From a checkpoint of a small transformer trained on Wikipedia.
Training: a variant of Adam for these matrices, 304M tokens.
MLP neurons of a small language model. Each row is named by its layer, matrix (up: input weights; down: output weights) and neuron, and shows model dimensions 128-223. Each number is 128 + 24 x the weight over its row's rms, rounded and kept within 0 to 255.
A block is one neuron, or neurons of one layer that tend to fire together. After each block is what it responds to, as a language model described it from the Wikipedia text at the highest values.

L7.up242 [ 75 165 121 123  83 153 111 113 148 114 116  94 137 147 146 140 135 160 114  93 125 132 107 143 113 124 101 125 171 137 144 143 106  89 127 136 110 105 145  87 153 110 151 177 151 111 161 146 180 103 158 141 150 111 139 185 115 100 143 119 132 137 126  86 161 117 154 114 120 151  91 127 108 141 150 117 126 120 149 132 161 147 154  87 154 161 113 194 167 172 122 155  89 140 145 124]
L7.down242 [118 107 146 144 170 143 107  88 149  92 102 127 110 122 152 108 143 142 136 123 150 134 106 147 115 172 162 110 180 108 129 112 157 145 148 138  96 124 139 155 121 102 101  97 172 158 145 142 173 117 151  79 121 121  83 169 129 122 136 134 127 124  91 115 130 115 113 111 142 140 137  79 125 117  91 139 120  67  87 156 125 134 140 110 110 136 150 159 136 147 149 113 154 129 120 160]
Description: Mostly first sub-word pieces of longer Latinate words (sp-, rec-, comp-, dem-, att-), plus modals like can or will and table-opening pipes.

L2.up128 [131  99 108 141 125 106  82 119 115 146 119 131 172 107 129 105 120 119 116 169 148 143  96 114 119 152  92 105 147 101 109  87 153 164 178  92 123  87  95 116 120 130 154 144 114 127 112 130 100 160 117  83 116 126 156 159 121  84 106 129 149 147 141 104 148 126  92 134 105 139 102 106  88 150 120 143 161 184 124 112 158 179 137  89  72 117 142 111 109 123 180 156 132 156 139 148]
L2.down128 [136 117  91 110 100 136  96  77  94 139 120 113 139 109 128 135 128 115 129 106 100 100 126 144 143 147 113  90 120 123 129 112 113  85 132 132 134 152 162 111 178 145 133 118 131 106 132 135 167 168 170 122 116 131 122 128 161 154 129 110 119 116 152 161 125 118  89 105 118 143  83 168 104 116 118 150 103 157 147 119 191 104 161  96 162 117 160 172 100 128 136 187 146  95 137 108]
L2.up165 [118 110 118 130 124 101 109 126 111 112 101 112  79 140 151 120  96  88  96  95 109 137 148 110 113 134 109 137 132 114 141 111 160  86 166 185 164 126  82  86  93 126 154 115  89 126 109  96 120 153 121  85 176 132 112 137 148 142 169 142 129 129 164 102 119 122 150 149 120 154 187 108  94 123 140 127 183 139 136 142 211 180  96 136 147 141 132 143 111 118 146 143 157 153 110  90]
L2.down165 [138 151 125 131 105 132 127 148 147 110 127 123 114 164 135 129 104 134 133 139 152 152  95 129 126 116 106 128  93 128  94 143 135 164 112 133 110 123 155 141  96  91 115 124 154 141 155 118 122 115 127 148 138 103 119 125 106  80 176 124 172 159 134 106 153 170  67 135 112 151 122 109  83 128 148 108 135 155 132 126 108 146 120 169 154 114 104 127 132 107 126 196 109 124 167 149]
L2.up209 [ 91 156 115 102 105 110 106 105 114 119 110 110 143  82 135 145 127 128 114 144 155 110 137  91 123 137 119  97 150 147 141  93 107 103 136 115 163 179  83 122 141  87 168 137 120 124 147 126 182 135 127 115 151 160 116 131 131 103 144  95 159 108 115 139 119 120 148 126 113 130 129 150  76 170 161 132 189 188  82 142 160 153 149 151 133 100 170 112 139 135 118 159 136 135 145 119]
L2.down209 [141  94 104 105 164 146 129 172 123 143  82 168 130 172 150 147 146 162 127 120 100 142 161 108 134  90  89 131 124  91 126 142 139 133 114 135 105 112 150 192 126  98  53 121 119 145 150 155  90 172  91 126  92 101 127 121 111 163 131 145 102 146 144 157  84 125 115 111 147 139 130  70 128  93 138 113 121  65 144 166 141 146 115 162  90 120 154 134  91 127 112 138 115 120 142 105]
L2.up280 [ 94 126 118 133  77 100  87 106  87 107 131 131 102 127 136 150  94 121  75 147 109 117 132 138 122 139  92 136 132 158 125 111 144 108 194 132 186 151 109  80  45 103 170 160 119 101 129 127 108 144 132  68 175 146 108 152 134 117 155 114 155 118 133 116 123 124 130 134 129 124 149 129  89 159 166 118 164 215  94 124 158 210 110 134 145 107 125 101 131 108 126 127 133 135 121 157]
L2.down280 [108 136 160  96 187 128 128 137 129 145 141 101 127 160 181 121 112 143 131 127  83 168 165 122 149 116 115  89 141 111 156 144 147 114 107 139 148 180 130 152 149 107 146 105 136 134 145 119  81 154  95 142 121 105 152  89 143 122 134 136 166 100 110 125 100 118 114 115 125 153 146 113  99  88 172 109  90 125 158 146 130  92 132 147 108 147 106 144  95 145  77 146 160 116 158 107]
Description: Spaces, opening brackets, pipes and commas in structured entries that precede an expected number or parenthetical, e.g. a match score after a team name, age in a table, year after a date.

L4.up88 [112 124 121 160 149 138 148 157 139 132 139 115 150 143 181 112 159 131 132 111 116  92 130  83 141  93 137 134 153 139  90 118 122 149 113 118 136 127 137 109 122 151 119  79 128 151 132 138  80 119  93 147 158 138 132 164 108 114  98 147 132 153 142 133 110  99 125 118 128 151 142 121 101 106 142 142 115 115 125 135 141 143 148 116 135 156 104 123 142 121 131 132 110 125 119 149]
L4.down88 [121 152 141 122 154 126 133 132 130 125 100 160 111 137  83  90 104  83 171 110  79 112 180 113  90 106 160 149  76  93 131 100 111  92 109 110 145 114 125 129 163 106 120 111 104 117 123 126  84 144  81 161 128 125 131 144  82 124 134 148 100 141 140 130 110 125 153 106 151 113 102 126 121 148 151 149 141  93 105 148 145 102 124  66 141 125 120 112 118 168 113 127 126 111  96  64]
L4.up89 [ 81 132 141  97 152 105 112 118 123 141 159 138 155 118 144 104 105 161 115 132 143 146 118 107 155 100 143  88 166 169 105 124 102 152 128 128 114 149 127 146 134 138 163 107 101 161 126 136 138 143 109 116 174 152 161 125 168 143 114 127 131 112 126 127 138 112 129 109 154 126 160 130  70 135 181 122 102 121 145 109 123 156 150 159  91 124 100 108 146  81 123 137 140  95 151 146]
L4.down89 [169 153 117 172 142 157 148 107 115  99  89 138 157 116 102  82 155 120 150 143 114 123 157 142 139 108 141 148  98 100 168  96 119 102 113 106 170 113 158 110 127 108 175 131 122  97 135 127 106 140 104 146 141 100 175 141  80 137 108 102 147 122  77 122 173 140 157 115 114 122 105 136 142 129 162 150 136 108  91 143 147 130 111  94 105  91 129 155 103 133 117 153 151 143 104  97]
L4.up357 [107 122 130 145 141 126 139 153 130  91 145 132 124 118 163 115 191 145 123 100 145 107 137 117 175 112 127 126 145 130 101 119 132 141 117 157 134  76 127  88 154 160 134 107 112 152 100 132 130 152 163 138 146 133 170 145 118 153 116 116 116  80 163 140 135  95 144 169 150 164 169 128 110 137 143  95 136  81 147 100 158 167 112 143 127 151 112 130 140 117 123 136 109 121 169 103]
L4.down357 [187 134 144 155 184 140 139 121 118  95 106 130 133 128 121  84  75 125 159 156 118 108 167 150 107 123 153 141  96  78 149 102 133 122  92 145 136 100 146 130 158 124 161 124 133  94 108 137  94 133 105 152 130 130 137 133  63 116  96 144 109 145 102 161 146 122 173 115  96 114  91 125 143 153 163 157 157 133 153 131 150 132 129  69  62 137  98 150  79 141 111 153 117 108 118 103]
L4.up400 [141 122 159 132 154 164 121 114 174 139 137  83 106 116 143  99 150 109 121 137 158 117 137 127 134 126 137 104 152 100 129 157 132 127 136 118 139  90 120  86 140 122 165 130  81 164 113 140 136 119 174 133 144 135 130 104 164 131 109 128 133 120 170  93 149 118 142 177 150 105 171 129 125 132 162 140 148 106 136  71 121 157 120 142 148 142 132 139 151 125 157 111 132 116 145 122]
L4.down400 [130 134 171 103 156 138 130 147 106 143 104  92 162 134 152 103 118 142  93 161  70  82 161 129 138 120 121 134 111 125 181 150 114  97 136 133 180 117 142 124 122 119 133 142 129 130  78 135 147 114 103 108 124 104 133 159 113 121 114 120 119 150 125 159 159 160 154 121  91 141 161  74 141 137 137 147 108 137 130 141 117 133 177 125 127 103 134 114  99 133 125 158 173  87 129  96]
Description: The second newline of a blank line closing a block (a table, infobox list or paragraph), just before a heading (==History==) or a new paragraph (The, In).

L4.up149 [122 134 128  98 126 154 146 123 129 109 138 126 138 131 182 148 120 133 137 127  97 148 131 121  85 146 110 148 173 115 143 119 155 105 121 121 127  49  98  95 150 110 158 128 131 121 137 115 168  94 139  98 148 151 154 140 118 133 119 105 170 144 122 124 125 144 117 125  97 112 133 123 112 216 116  92 170 142  88 143 165 114 139 132 179 121 153  82 118 129 123 175 133 145 112 131]
L4.down149 [123 131 147 136 103 102 120 134 123 120 145 143 180 124 149 175  95 110  99 186 123 116 124  98 100 144 123 162 103 106 111 150 102 114  87 154 127 150 126 122 127 140  88 123 123 130 156 126 132 142  63 108 132 163 113 138 126 139 145  42 113 129 116 113 128 126 136 137 166 119 103 155 153 163 109 100 128 164 117 171 143 158 157 127 130  84 126 117 141 132 132 133 116 108 148 134]
L4.up343 [120 123 120 136 122 139  99 135 127  90 114 127 144 108 122 142 133 120  98  97 143 172 105 102 117 149  68 119 148 132 164  85 132 140 153 114 143  91  77 130 139  37 114 146  76  87 127 123 132 112  93 119 149 143 145 138 123 117 132  97 116 137 108  96 110 137 132 108 134 126  77 126  96 176 150 137 138 171 106 178 155 132 148 117 118 116 127  86 121 114 128 163 127 138 136  90]
L4.down343 [ 98  98 132 116 137 104 104 148 136  84 125  85 114 100 153 151 144 120  95 125 106 129 133 133 118 128 117  75  51  83 131 145 105 100  97 107 145 137 140 119  83 135 116  92 124 176 171 147 116 153 108 126 150 125 104 164 141 172 117 127 139 147 120 118  92 140 140 147 151 113 109 146 130 170  88 108 134 109  92 156  79 145 118 142  94 116 150 123 136 101 161 114 148 134 137 134]
L4.up352 [162 124  75 165  93  95 133 143 169 114 112 118 116 124 157 150 157 140 139 133 105  85 134 155 140  96 102 155 124 129 144  83 107 112 138 146 148 117 104 123 118 131 148 146 119  97  90 129 115  92 136  99 119 168 112 166  96 127 105  97 121 144 106 106 123 145 126 157 109 101 115 138 118 169 138 113 150 166 115 133 131 157 122 130 110 148 158 109 110 126 112 152 110 184 140 154]
L4.down352 [118 173 150 115 124 131 110  98  88 172 148 126 190 127 132 164  85 137  84 126 202 162 170 120 146 169 132  92  94 129 126 145 114 119 143 127  95  79 136 137 110 110 144 128 147 147 140 144 152 136 132 118 113 112 145  83 182 157 134 125 168 131 123 176 109 112 135 143 164 117 140 145 147 131 159 104  70 114 120 107 118 115 132 118  96 102 123 143 104 142 146 128 148 139 115 128]
L4.up457 [139 143 134 100 108 157  71 161 105  78 173 104 164 157 145 135  98 147 142 119 128 104 168  98 130 184 119 146 166 188 113 152 105  99 121 130 123 127 125 124  99 118 100 104 106 142 142 120 186  93 129 130 156 159 120 167 158 134 133 124 133 112 164  98 150 114  74 122 111 122 164 125  60 153 140 121 132 174  98 107 134 166 131 173 172 179  99 136  91 111 127 167 132  97 141 138]
L4.down457 [101 125 135 157  93 149 118 144 125 126 159 133 126 130 145 122 155 133 144 142 144 129  84 102 179 102 164 115 146 108 139 145 157 143 129 108 121 126 105 124 124 129 163 141 144 165 115 162 116 114 133  89  97  82 128 131 124  94 145 170 131  89  82 146 111 162 120 135 161 127 139  99  90 109 107 139  80  99 110 153 120 123  93 137  92  94 174 132 127 136 145 167 171  94 131 120]
Description: The space or punctuation right after a name, mostly a football team in match-result lines, just before a score or quoted title: Milan 3-2, Siófok 2 - 4, Luis "Louie".

L2.up116 [106 117 146 133 121 145 152 132 133 133 132 147 133 108 191 167 107 136 115 138 133  99 124  57 137 156 134 147 124  99 121 166 113 123  94 141 122 154 134 119 134 111 158 119 158 141 132 132 111 149 120 155 113 129 142 170 138 154  79 152  88 134 110 164 148 128 114 134 118 143 133  78  96 136 157 188 118 121 143 111  84 119 163 124 124 132  76 107 130 130 129 114  69 116 113 116]
L2.down116 [138 141 136  92  89 196  94 144  69 143 107 113 112 140  72  88 138 172 130 120 164 108 105 131 117 130 120 141 153 126 136 156 127 116 122 133 161 134 117  97 151 135  84 107 161 126 163 125 155 147 138 105 114 116 132 110 143 141 118  85  95 133 116 149 118 117 114 106 117  73 123 100  83 165  89 139 123  95 146 102 116 163 159 144 140 134 165 104 117 106 149 167 107 135 139 138]
L2.up255 [144 176  84 145  99 131 131 120 128 115 121 157 156 152  74 166 136 122 123 134 125 103 146  93 171 133 119 104 148 127 133 155 150 135 114 114 120  78 132 135 134 153 152 102 163 127  83 168 176 103 170 127 144 127 164 105 120 141 122 103 141 174 115  91 120 133  84 142 176 125 168 175 145 122 107 116 173 124 113  98 117 140 134 128 101 113 163 157 155 112 141 131 178 120 137 125]
L2.down255 [118 113  91 153 148  78 135 147 172 144 131  94 160 103 137 112 153 143 122 121 115 162 119 117 154 126 104 147 111 139 144 172 119 145 117 146 141 102 135  88 104 128  93 109 107 117 104 145 116 124 133 150 128 149 130 125 140 141 169 148 123 153 138 148 114 115 129 123 154 135 132  66 100 113  95 137 132  92 146 108 170 124 180 106 102 125 141 110 127 130 150 174 113  97 135 140]
L2.up275 [102 142 128 159 104 117  94 128 132 132 141 150 125 126 136 124 153 181 162 149 141 113 163  84 140 155 131 100  75 121 139 140 165 125  84 128 112 138 106 133 136 121 156 156 172 130 137 100  96 106 139 112 147 136  97 118 142 148  80 106 119 142 127 124 168  80 100 173 155 156  93 134 144 156 180 134 108 137 137 154 111 127 130 155  90 130 110 107 137 126 184 118 111 158 136 127]
L2.down275 [165 164 137  74 130 133 137 113 128 163 102 117 156 120 144 135 152 151  95 118 110 126 135  95 146 140 163 146 124 107 158 143 112 160 135 114 157 158 140 109 136 145 106 109 114 124 133 138 136 143 116 148 117 127 133 125 121  95 150 146 138 176 137 130 139  90 135 131 145  69  91  84 174 114  71 175 105 115 103 133 153 123 168 120 118 128 187 108 120 128  82 111 121 120 140 160]
L2.up307 [126 114 120 103  84  90 111 138 116 106 140 146  92 107 147 105 123 137 111 153 136 131 152  47 146 100 131 122 134 123 106 198 130  93 120 132 108 132 131 150 155 129 170 139 145 135 125  69 158 135 132 114 132 124 169 112 159 143  70 127 125 157 118 149 129 105 119 174 151 170 126 150 130 124 147 122 122 117 122 121 115 132 132 104  96 122 110 112 129 137 161 154 114 130 156 109]
L2.down307 [165 140 118  80 133 161 114 138 118 162 106 126 154 141 127 116 159 125  77 115 139 104  99 109 113 139 159 128 100 147  82 161 137 132 122 131 116 121 154 124 133 136 132 108 118 111 149 160 148 134 156 128 160 108 140 143 139 110 120 128 106 154 136 164 122 133 110 125 132  71  82 111 112 114 113 152 132 127 147 111 146 122 162 161 136 125 182 122  96 157 119 161 151 152 110 123]
Description: Mainly "friend" (friendship, friendly) about personal relationships, and "of" in taxonomic stub headers like "Genus of beetles"; weaker on scattered words such as was, while, by.

L7.up360 [161 135 173 122 132 161 103 112 113 132 123 136 115 157 122 122 114 120 130  92 123 146  97 166 125 136 118 138 120 171 110 109  91 104 117 127 149 103 117  83 122 118 146 129 149 101 159 132 150 143 129 150  95 151  93 175 131 129 127 145 105 104 148 130 148 119  49 132 141 116 168 121  56  89 136 119 141 134 129 125 158 175  85  91 118 129 116 148 119 146 125 150  70 125 113 116]
L7.down360 [141 132 110 110 156 122  66 141 111 114 148 118 118 112 103 133 121 103 127  79 153 129 118 129  72 126 130 129  95  94 159 116 137 152 103 133 110 122 101 132 101 139 132 151 110 154 137 114 165 119 135 116 159 109  93 125 146  99 161 136 126 151 134 157  93 154 101 143 126 129 149  91 155 110 143 114 147 104 147 145 149 107 100 136  98 133 154 129 133 125 141  92 119 140 150 146]
Description: Line breaks at paragraph or section-heading boundaries, and the "(" or "is" right after an article's bolded subject name, e.g. "Natalie Allen (born".

L4.up52 [130 146 157 161  92  77 153  55  99 156 182 122 145 120 180 124 214 135 113 131 115 119  98  78 153  91 148 109 101  90  70 121 118 117 112 132 114 117 118 109 135 131 188 105 134 149 127 162 120 159 115 106 131 135 110 135 119 130 135 102 109 173 128 134 140 153  81 169 122 156 149 152 108 115  77 132 145  96 103  93 137 144 135 143 119 135 133 132 115  54 102 141 115 129 144 116]
L4.down52 [137 118 111  70 120 160 111 143 121 135 113 119 154  80 108 125  90  82 130 118 135 136 136 152 117 147 111 142 144 181  93 151 147 114 122 116  79 116 159 124  96 116 121 104 122 124 121 144 152 114 130 136 146 120 126 109 123 148 160 163  98 101 130 106 102 119 160 130 124 107  72 140 121 137 151 154 153 140 145  95 124 139 127 117 159 126 128 101 106 150 137 171 135 142 153 190]
L4.up188 [185 104 148 157  97 129 137 102  98 142 130  98 177 123 136 122 146 185 103 126 156 107 111 116 128 117 138 124 114 101 130 121 123 133 125 145  97 133 132 131  99 151 159 117 143 144 141 170 143 154 120 125 131 159 155 100 162 143 120  98 122 158 109 130 129 140  90 153 127 144 122  72 146 129  74 130 173 133 111 103 134 100 114 139  83 119 151 129 131 121 178 136 124 118 184 169]
L4.down188 [125 105 141 126 121 133 137 130 163 128 124 121 152 101 131 153 103 114 149 150 110 138 122 153 114 126 107 142 129 160 140 161 137 115 107 110 136 127 138 117  76 114 116 147 108 101 110 142 147 121 115 148 133  75 138 158 109  94 154 120  90 105 115 116  82 104 129 122 141 118 114  92 181 160 147 122 116 137 131 138 119 145 136  83 168 149 125 108 121 176 110 127 100  89 123 189]
L4.up336 [146 154 130 102 135 115 124 168 129 112 113 133 110  79 100 130 133  88 110 141 113 106 145  68 152 117 143 124 150 121  90 181 109 124 113 147 115 129 120 140 132 155 157 134 133 148 155 161 142 164 160 107 111  86 171 137 121 108  84 105  83 105 132 101 120 125 137 124 161 139 130  97 139 125 122 110 121 159  93 113 136 117 119 115 101 120 142 114  87 167 112 140 123 136 134 145]
L4.down336 [132 117 138 108 113 117 100 163 102 123 149 127 149 159 107 137 141  89 126 127 148 122  81 118 139 153 157 110  89 122 118 136 134 105 149 118 130 154 105 146 107 136  99 159 121 102 143 100 110 115 136 130 120 108  94 160 152  97 129 122 106 149 101 149 158 112 141 175 114  99 156 119 132 138 166 133 110 114 155  94 139 104 126 137 138 175 115 139 101 137 160 113 168 151 140  77]
L4.up461 [154  92 144 132 111 120 106 153 115 115 150 134 144 124 117 134 134 106  67 135 138 105 125  88 174 108 151 145 120  93 142 154 132 122 139 164 120 116 126 137 121 138 173 151 137 182 133 134 157 144  91 109 131 121 138  77 140 122  73 120 121 111 147 146 130 153 125 184 185 155 117 136 124 130  94 130 119 154  96  88 125 108  70 151  84 129 166 149 145 121 154 143 151 145 170 150]
L4.down461 [ 97 167 133 113 113 133 129 121 138 126 151 107 136  98 119 139 133 100 152 145 131 133 124 143 136 151 125 127 125 129  93 136 128 100 106 128 114 139 101 136  92 113 102 141 148 113 136 105 127 100 130 142 150 125 100 154 142  94 149 167 103 129 103 110 115 118 138 139 157  98 107  62  80 101 162 138 128 129 156 111 106 135 144 143 181 161 132 116 110 167 153 179 132 128 122 143]
Description: Mostly scattered tokens: "said" introducing reported speech after "and" or a subject, "time" closing "that time"/"periods of time", taxonomy-list colons.

L7.up297 [ 91 145 107 129 110 160  99  93 121  95 164  95 130 164 138 136 137 138 143 119 141 145 127 135  92 156 124  88 113 154 147 127 116 111 150 118 116 122 125 106 138 120 121 121 147 129 146 133 118 139 150 101 112  89 113 118 203 162 156 146 168  72 160 106 132 120 111 172 116 145 141 127  92 106 141 141 130 154 126 159 201 129 148 111 143 130 171 123 154 128 115 169 152 121 139 105]
L7.down297 [176 187 127 131 140 143 144 129 123 143 105 114 145 122 121 112 117 141 120 145 107 104 135 117 133 162 141 140  72 128 173  97 174 131 125 131 146 145  99 124 136 124 110 121 116 126 123 121 141 128 102 121 150  89 124 136 140 135 133 111 136  99 135 173 182 118 126 151 125 116 205 142 128  84 184 118 125 108 115 137 125 110 141 123 148 112 163 155 127 122 131 229 108  88 156 131]
Description: Opening quotation marks and parentheses that begin an inserted span, such as a quote after described as or called the album, a year (2011), or a score (3–1); also sentence-final periods.

L2.up5 [ 79 143 126 121 111 101 107  99  91 148 149 135 158 133 120 128 120 132 143 126 157 142  78 117 172  94 111  85 181 162 102 124  88 150 119 127 139 171 126 109 152 125 120 160 123 161 142  93 159 147 148 119 112 143 133 139 170 139 155 131 105  76 127 153  90 118 122 147 159 151 127 114  73 118 157 121 109 151 130 124 145 149 116 118 120 101 120 136 160 106 112 142 159 109 172 187]
L2.down5 [158 155 132 163 149 196 137 152 112 152 106 137 120  97 160 107 116 136 155 130 117 131 118 147 163 131 100  96  72  99  82 150 131 143 139 123 131  79 143 145  77 103 185 116 117 135 122 129 137 125 128 104 193 107 124 130 112 129 102 153 131 113 116 130 150 153 119  95 121 112 133 182 134 170 187  96 159 161 104 145 116 159 149 137  99 136  76 138 135 123 118 144 100 128 133 112]
L2.up117 [109 128 157  89 134 174  86 125 152 135 174 141 137 103 141 105 137 179 121 116 129 137 117 123 175 128 124 124 163 127 121 130  95 158  88 146 128 125 121 114 135 137 106 136 110 189 122 127 146 158  56 152 150 136 146 125 187 128 135 124 114  96 141 126  79 117 105 116 143 132 162 123  82 122 151  87 131 170 161  86 164 149 189 135 135 160 116 108 162  96 129 130 149 119 153 134]
L2.down117 [174  99 105 134 167 147 170 141 136 145 115 128 134 131 170 157 113 116 156  94 117 137 141 174 170 117 140 107  57 143  86 114 125 143 112 136 113  91 150 119 122 110 142 165 104 118 130  81 133 164 145 125 185 139 134 117 100 157 133 153 117 136 113  99 128 115 160 103 105 103 141 123 109 149 199 134 139 142 104 141 125 169 112 126 126 131  86 149 121 140  76 127 112  88 171 136]
L2.up368 [ 98 131 148 132 138 135 118 125 133 125 169 144 162 136 129 125 129 133 136 129 144 118 109 134 177 105 106  96 200 173 109 124 123 158 133 155 121 164 141 118 145 137 117 145 161 128 132 128 134 193 130 132 138  93 130  96 166 138 139 128 116 128 136 143 122 125 130 160 115 119 126 107  33 123 167 138 112 147 128  75 104 200 113 118 111 133 137 134 128  51 127 166 144  89 165 164]
L2.down368 [175 155 162 151 157 139 151 103 130 130 121 153 142 125 144 154  99 112 142 112 149 141 163 134 135 160 142 129  56 115  75 138 110 126 141 117 112 126 148 122 102 109 159  96  79 141 144  87 134 165 111  98 130 114 151 120  99 145  97 121 132  87 128 140 158 108 165  78 133 131 113 196 145 117 174  83 114  93 137 154 111 173 115 118  99 140  96 136 105 102 114 108 110  85 122  96]
L2.up455 [ 95 138 169 105 164 132 126 141 144 139 139  84 136 111 118 157 115 167 124 147 144 151 104 115 161 110 111 181 120 157 116 137 142 105 130 134 136 127 132 102 118 149 106 143 125 135 144 115 134 129 117  95 132 126 139  74 121 132 128 131 134  96 120 150  94 118 123 128 147 136 117 133 104 145 186 126 125 112 147 143 174 143 156 135 134 126 128 133 117 110 117 127 141 111 133 134]
L2.down455 [155 182 116 127 141 114 105  93  72 161 104 160 115 168 143 117 102 109 148 111 129 147 162 122 129 143 129 137 123  88 125 146 133 120 119 120 101 137 134 134 106 112 146 145 140 127 100 131 135  90 127 149 116 100 133 138 121 116 118 119  92  80 132 138 120 145 188 109 134 139 158 112 186 162 132  90 142 125  76 149 116 146  89 122 112 161  95 113 159 124  91 171 116 152  93 119]
Description: The second newline of a blank line between Wikipedia paragraphs or before a section heading, often followed by ==, The, In or On.